config.toml
hidden_size = 192
num_attention_heads = 6
num_key_value_heads = 6
hidden_act = "geglu"
norm = "rmsnorm"
bias = "none"
init = "normal"
learning_rate = 0.00786
lr_mult_o = 1.5
beta1 = 0.93
decay_shape = "pow"
batch_tokens = 16384
MLP neurons of a small language model. Each row is named by its layer, matrix (gate and up: input weights; down: output weights) and neuron, and shows model dimensions 0-191. Each number is 128 + 24 x the weight over its row's rms, rounded and kept within 0 to 255. Numbers have three digits each. A neuron's up and down rows have the sign that makes its largest values positive.
After each neuron's rows, "fires after" lists the tokens most often just before its 100 highest values on Wikipedia text that the model never trained on; "fires before" lists the tokens most often just after its 100 highest values on Wikipedia text that the model never trained on.

L8.gate59:124123134139090107097192139132170093091101110206130127105092082153159118151124130129130128163145114148114125115133169125148176163108129141164097096146101108118119138133112143154134128119138149113137125135113107101125118095099144130140091134114123133134117166155122134191132131098126133132132171141148097075145075106106123118144139137104144148123156150139094125154127101153102114126099109127140151135156112139130118115114098107151090159117139157169107128156156098092173166149163167141114147125119079089141117120181093101136124163140140121173117128098134153144155162140142121114
L8.up59:112123125132154105139170124147149119120112122141102176103098149126179132129121136153123141143218097120118106145147137127150129142147103121131142171170110095122152159121091132169112134128154115120130117132160102138112134095145136107130093122138088106108060095120188108117092096128135153141144132140122108104155119167094145140133119111139100138089130099140099131147155097176140144138110094119098165131142107123142146129163119147161121146130103154093172143104140136141144128162154078106121137120104111149115114098180094105125078107132147104169142118123135138175124150175116144107
L8.down59:132136150138163062149099182154147085104124115151078139147125116140123077117151126148102112127161127110141109128115126140152156123181145111156130121111149154120127159130097123166138127144102155113148152120137129145113142109091107101151107117160087111133079150144123084116143119116124108090121095138104095165154133147148141156121100147112124159131114134159117116134116111159124131139110129117108136088134052129088088180153115145115105119150129151130172093149106111081148169128133111120082145123140134112143154150155098119153127109137113144134125135130108166130193083118146168163
fires after: "l", "ce", " h", "p", "s", "t"
fires before: "ing", "ed", "e", "d", "es", "f"

L7.gate141:146128149174091108146127152108131109144134157086122106132161184157123129117145129163137079127124133169098145158146127153126126095142112122141131127139159152142140150102087094144184134138124124117138129170150100072127138129113143116147099137115153150088104128098150158126116145086109149133164109133144185130120122169193167079116157104125132129102110150168103151161101120119134131164095125153090157080162117145086095140156100116165166136131116150082144111132134118143148131135160125132144162124106134100134126142156117125132130142150159163101118099136121172141152158157134119127
L7.up141:142147105154123109180138173126144155111073123151111142145155076132183170112158069143155105136104157086150091111086137103177139103130118141108179149102133109116146135121083087134162136134135097124084122134104146143093129123130131121123144150119129106174161117152116153131148097139099136145123159121117134104151156131114111127135156110139084178156125103126107091108150104138124140102133093114094157111128116090107123119111113112076128129085127088130134172138106127115145138147131105138152150143119095087150100142142149071080134126097162131134113120129148132110136140116123117153
L7.down141:143129122082145137108124122154118101136105128088122151118143112109135105102091167102151097152131132088117145147103119131083088146149126087144130153102114144125102145117180128131138101120133114160126193123095140154140133106126123138128146123126129129136175116133128097120040162120118120090155160127135091148142122156163123151155133139116112104148133144152086143134148141109123097077128135122135146122117087097112150149100079107129150151119124120120174161146121125112158039129127142156138162150126142117116125163098145111135103079111163137108110120137116125126088102176170141143
fires after: " A", " J", "Q", "p", "m"
fires before: "g", "ly", "il", "th", "en"

L6.gate295:106115173111139146092149130119125159112170137135080100142127121105187177112111133086118161122130143200137119138148151113133131125170167126141112112127169080143121142120150153109141083132124138178112142142101094135117120157154091149119149127138132127122175142149139116153107110112114102165098116128106134110159109128149114097123165092118165182133162104156137148106080127086132115122162143153142161120097114121139168173109142108106154123118144118116105144111133142120155124133103154145136134144162102083111147151132119107070119119154099157113118120102143192109139123132090128135
L6.up295:169101114097187140105138129154105131131116138128104169106107141145127160124133144141128133138084169130131141119132107107111102071132108140160124112164103099096135143179128123093143127142132163154135130131115116106124140197131095135148138126113096138065151126170132113130130136144144091109138118095136105110157136093142103137135108134080107121089116113133073113143097105120133093139100135191123119125090099107152142159142107123130127104140121114140143093083116141102153144153119147171144096114146136088132096117148097113126083150092083087106173130103123165144151146105107136099
L6.down295:154105119125108118092137098118137169090098127101081123145103151132140122067117119109150097090111117147167087103107144147125136140162124134152132183104148098130123221129133118129117155142094134107150107125082144146117102143101131152131169132151150127098109179106099153140097129150128101135140093122128120099109159121145117140129114128116087120139141133145110137125115115096142143150099156118113120162155123092129114188125136122137136132120173143156093133134096104158163118140163090156119143106175141111177111096117150144153111159130118180136094133154156153120145152137141104095
fires after: " P", "P", " the"
fires before: "d", "f", "j", "v", "g", "t"

L4.gate369:112120168143171131097139149065123120133128129144140120141094097130157149146145118144114108137140111118097140129105146106107174127090111100140079105149139124094125119125083118124167120112101135134149127151120185136116213101179117118131157144162123129113145187123158140149113103134141168152091082111114122120114107200095163134145114113139108132145099165127115127106115125144090134110124159123115107118162132147146130111121106125121101110147139152145089161151164115143115150150108163134143104102120134155155110065110141092121117156157101137136103143157138122115153092162147108130
L4.up369:130101157143122113131093134106177125161124091145104145135102129135118123125114149125132108153134110125158162096105144101095064117083120121159126113157124148142121087122160159090137174136168116099135110165132083141144145119142138108178127151102107127153117139167086149121100164167119204098140109114107107144101145143158169155083138142154140105163054157126113149097157112132132117121161122136102092131138128140097117121148163110156165154117156139114135133144081113121115152154095089112130108110137135146122125100152104115091129115133124129151149118128123142114124115114125067136
L4.down369:120111094111125137132138104096130128094108164101124157188141126158143122140156076122129128126117123111125122153139122163117178152182166097157135139114110105071143131128070138140149094099123170140116121139120139105138129132144086102100125145131103127116139140147156125126151157104110146165178181106120128136075133149105139102125079160169110165149159131141138150127101166107119114107144145106149115162149121094117111112096133127152130131154131154153122136101142118122089115132144130131118106086142152096148126138099164156145163162157112108180109106105146105135183115090142173116
fires after: "=", ")", "-", "5", "0", "i"
fires before: "=", "P", "C", "A", "S"

L4.gate35:165138077120100093122138125165139137122141132197098141160101180116090144124147126100144162131142146124110112123082164138129153121131120172122160090099134114128116110137145156153137121169074099137089170151153111105158109155120107087148135152133120127086136142115130147078163130158131098135152131131092116120113141127137106166126131118123137127152151115117120173128133125093144148117124130159144168119098109128177142139116115138106172104143098173107079081132151145130128109133132143102111108110123143070113153166144135098099133166135122092152128147154153148123117101144087085122
L4.up35:119142167108116131114134109066100130152153103145131175088153146095129177085104184139139138100127127167140116144109104170112088109141137102093157169111088116133150132145142131102160131080144178115156132104146113181100080120127102170124117127089147120158099112169131138116088092148125136174101138131097104153105134110127139145108139158102147124140111115116152150088133168123096158119125128134174117148103100127148109116116155132125134153115126100143126144101139134129092126091121172150116128131143120098115119126128191108138137152115118122130088099166151119160138128113090115121
L4.down35:128121114109108143134126146129112151115092112144094058191109140161112118143142125118152122111153117085148142121192131092126142156073165125151118141118130118146109165137163088140126158130102139125100101132146163084086148123133157150133172119140117133087170162143080105132175110100134139166106123108119117141100118126123148102135114089157114149130121140174123112180092122125149126144105180097093150133147097115139140154149131100084091157155118154133120130126121151161157122182133122128121120114144144118163122167149114140106127141108169136122112086110108153130111112143127112160
fires after: " P", " ", "P", "it", " f", " to"
fires before: "d", "f", "j", "end", "v", "t"

L8.gate266:112109143143121155154127086095171121160086100110113163163107116153126126132131100139116131131122177146109140153122160129081066127126110126148140140093113121131113129089081120131148115182110115121069092106105112124101154133148109125132122088169143130113080144154117136101133144104117156130115100101149125098143164147159124112158096080142114171116115135128090139098128090124148109148175098136168165154124130109135140156132115112133113088087121158086107132116152125153086126134111128107126145105085143102124163161126098124135169156143153122144160156124116152124084135165129125091
L8.up266:125118101150151153121116115142102126138160124088142135144125146156116116089141111144128098157173118078094163110142126161111136137122145118159124118114092125133116102097162189125174128109125145124125118109134111081110133159156118129142102129130124112108086117161157127188089138131160193085106140147111121106124126100137103132171144094145132110141109144117109136129168112107104176098154121141134121159121144119175134157133132166168157121111111120176127138118136071073125153139139107083110086132121160177097089110123127179122128147125141092144151148128126095122132130149115140091
L8.down266:136165074134116088159131127134112113132123154122146130114123107120159125134140134171128135165155100117164109157132118139098096186094127151122103084157143145135131069106135121146116124111149128165108130110119143110090124148207161117149138116138165141084159115098113090147160104102143145111158118142127129109133148123097126096142118116111135109147123135162101103142102142115136105111158124100140099136143137103145101090155109124144141132084108105100090130125111094136163163095076092081130120125094145135125126090127170133138178147153131199115125114114117172149163131124140149127
fires after: "g", " A", "ec", " J", " n"
fires before: " ", "r", "in", "ic", "are", "ri"

L8.gate311:134135152088139099115134128173133152157144130126109079116102149139186145142124111159135155177131138097109144067152129144147125140127125131128121083130133154100129127152144141134137134127151113108100108120132109109140147101125163109105110152119147106163091132120137125160178132130156141088125134113093070135127112170107106103123153150142167108144172126150118169123150084143097122090081173165116123120119133122140078132108139110146123115120123119096121145175131109097088122124185127160104150129121160121158111120112113104122107163055143136165171160143175142117148124131128128158
L8.up311:091150143132159077148115108150143116113114045147081130156057136111152122112098067157110117129135145116152117137187068098114118122140151144129121077134150114125125138129161136154089114130149137139142141163123111155085110149105150157087160086123146114162098153155150102154112121098097117114129134130142104116167129118095140124160098157100109156122137099134144125137170110120148132133146132110159152141122141131147070129131138113163142106126134095117121122112163122094138116112144133080165144157131117100114103087144105122146085128141118145159106111155132163126146137133133131156
L8.down311:128075195173139156137111131129091132118132094167100136114098159138118138114113107145126175150156148117123108130128109118104156110120098104148122131126179187106129150168140132158140084138134151133111154130106090148108130119099164116121105098155115095113103088185142117131112145148208117146139130141115102167135090152128154128128110141126100140086131131121130139139117085151110161111093145144135154108105165097146140100146132169141110121137172112128096109135117149169152135094134173151170141126163130123157138116153102131127108124133104125153114143167139155098154131131130178116
fires after: "t", "ce", "o", "el", "p"
fires before: "ed", "s", "ing", " the", " a"

L7.gate172:112103127126083103152068139136129143111141124139134126135153145129104142125162111095123080133145158155094127128131124135117143153167163119098114143083134111105122119112160143129145121143130155154099107152154127064148101116081116122087124161081131129141146140125141139122159169092063147119119125147129116152078138116141092126149130100157071168141094131090137106122148142174143143119161108109125100164109158121150161137107141129142123127145130092132093162128108109163113145097107122105106128125138135150121139115110130147175180153141199175150108126130128135114148104140110131073
L7.up172:126153113153151164119124117124142113136124117125127114145173125121134137158120129147105127124115155100122121162136168134114123101102138112162147102112146093156119163110097150150189136125135138154148096175123066097135077148120127068160127167181130092129123128125132114151112126098154109145146133106123099098151103150125083123177133113115121163127119172152127183112136133157157111094151118157141082141089140114140115163110137146122146084105140125122086129071097131111125140133094128167089102121106143148111171112112104130162154143162113127149111086120123120118154147135108111074
L7.down172:117121134108138106136119114144100138143155169106136163147166139112144061136124128159085113118161175142127080120107110119102079164145137163129098101136114138142101147097134124189169091106161135115146136117131149154156148129143079110163135165079130135124118107135121141147141137096116170123143113113111076157088123113111103121129098146104149182172113127120109082174120112117130120130149098122132112149125145093092139108094136138123121148135155118128128087110137146143166122102119120108127130112111142130056131095112108125131133164123146135085167111165100127094137128121081153125
fires after: "g", " n", "e", "re"
fires before: " ", "r", "ber", "er", "ri"

L6.gate14:150091125125103102171132134107124091087118176148135117150107133113182132148121156119151146116119132150111153121171121078121185090124102104160151094136162128131132125134159150157102125127124126172091099144103112113098131137131131070077110144140118122130149122161149142114135120108131190112159146113116108144079119140191171140109118128119149141115110144143123121123155138107089126107142195150112117124169081152166101144129137124110160106153113122134085093099136118127125113136119121135111104170166121137155127126093152109143084147109148112100094117105145148091131154121103116144
L6.up14:174094101150177109122162121087143183134150099169162095173116128143126144161104102129123148127153137135156142134061111150158147118140144137109131117148130137120128108103086117115136133138130130139080084154098087144102151122156147095107107172118144124152110108111126112125159130145136128091093163101162132146120127152139134118124083138101133142120130091110098126136115121108120114123135151114152093192083103109134059096133129093147129096128103131098147128130127128133159140127149113155140110074144110135164146098088136130137130123170104125130124095094166096116108127133098174130
L6.down14:147094158115125163155138121095116146121095159162159138138144164124110133182119122194157105115159153100131146136127128132088133112176131116126105155151147141084117114110125083152113166160105130162160103149125098112142134103113123142134116135124071108150101131149157140121143076111158144145098130118144132123117092142137161113136121090114116159160120133183137127102078121129090101143149169126114112130117102109130116158136160109070156138167140075140102127092117098123094128125113149116111111126128099110174119175124137095179182136134117106130114119109116096116139134133117098130
fires after: " |", ")", ";", " P", "5", "0"
fires before: "=", "C", "P", "S", "=="

L6.gate94:121109160145121139153118086154161175092096122081121136106132129160081087155160122104115108110118141136098080127136098171126127128090121183121095123170163102097134104141156153170113117171106088149106106109136123133100134109137140154142120147105159142160145164144147163151106141118111126152114132104133133129133137151144136110138131153146135122093091144090082117102076085128161162143133138131156128127115147108157132126125129125126162093101187163104140114135132111150088143152079113119131106142106134116157142142103126126063157111101088114156111118119124120107091104144111094133
L6.up94:111149131147124060157127115136111155171170104103154155091132172094128090157125146141095120102121182097092121101126151123110131143118133119099085110086117117126171139175167124112164123170122127100132123140115099129123116176126135121148116163120132124094133123141134139184115105088110168094120097133134116120113121160133110122128141086151116149098115152114114123117113111155133180143158136136064145169096139127167143134119164123167138094097087127116129087123129180146096141104135094134103115110131109113161126128121173146129156111138126098127168140133145127116105132080133133138
L6.down94:158117096158142114142091091156138065118139137090131102156168068070105123096133125143116145128138120173165103132094128151079143156100121129135125125161136121160110138116114112145093153113125130150105132147129115170139138086113091142101122104200145124111150133114102127133159170144134117150113124124106137142144137126119155132123078136104130143149099098089088111155143103128087122161157080109127157148157123137102078118102142116141160132158141147100123103119138108118145142110098114144086150120100165128120155105127152127141156115158143126174163092145133124101139137082105137096
fires after: " A", " at", " ex", "x", " O", "t"
fires before: "r", "end", "in", "ri", "o", "ack"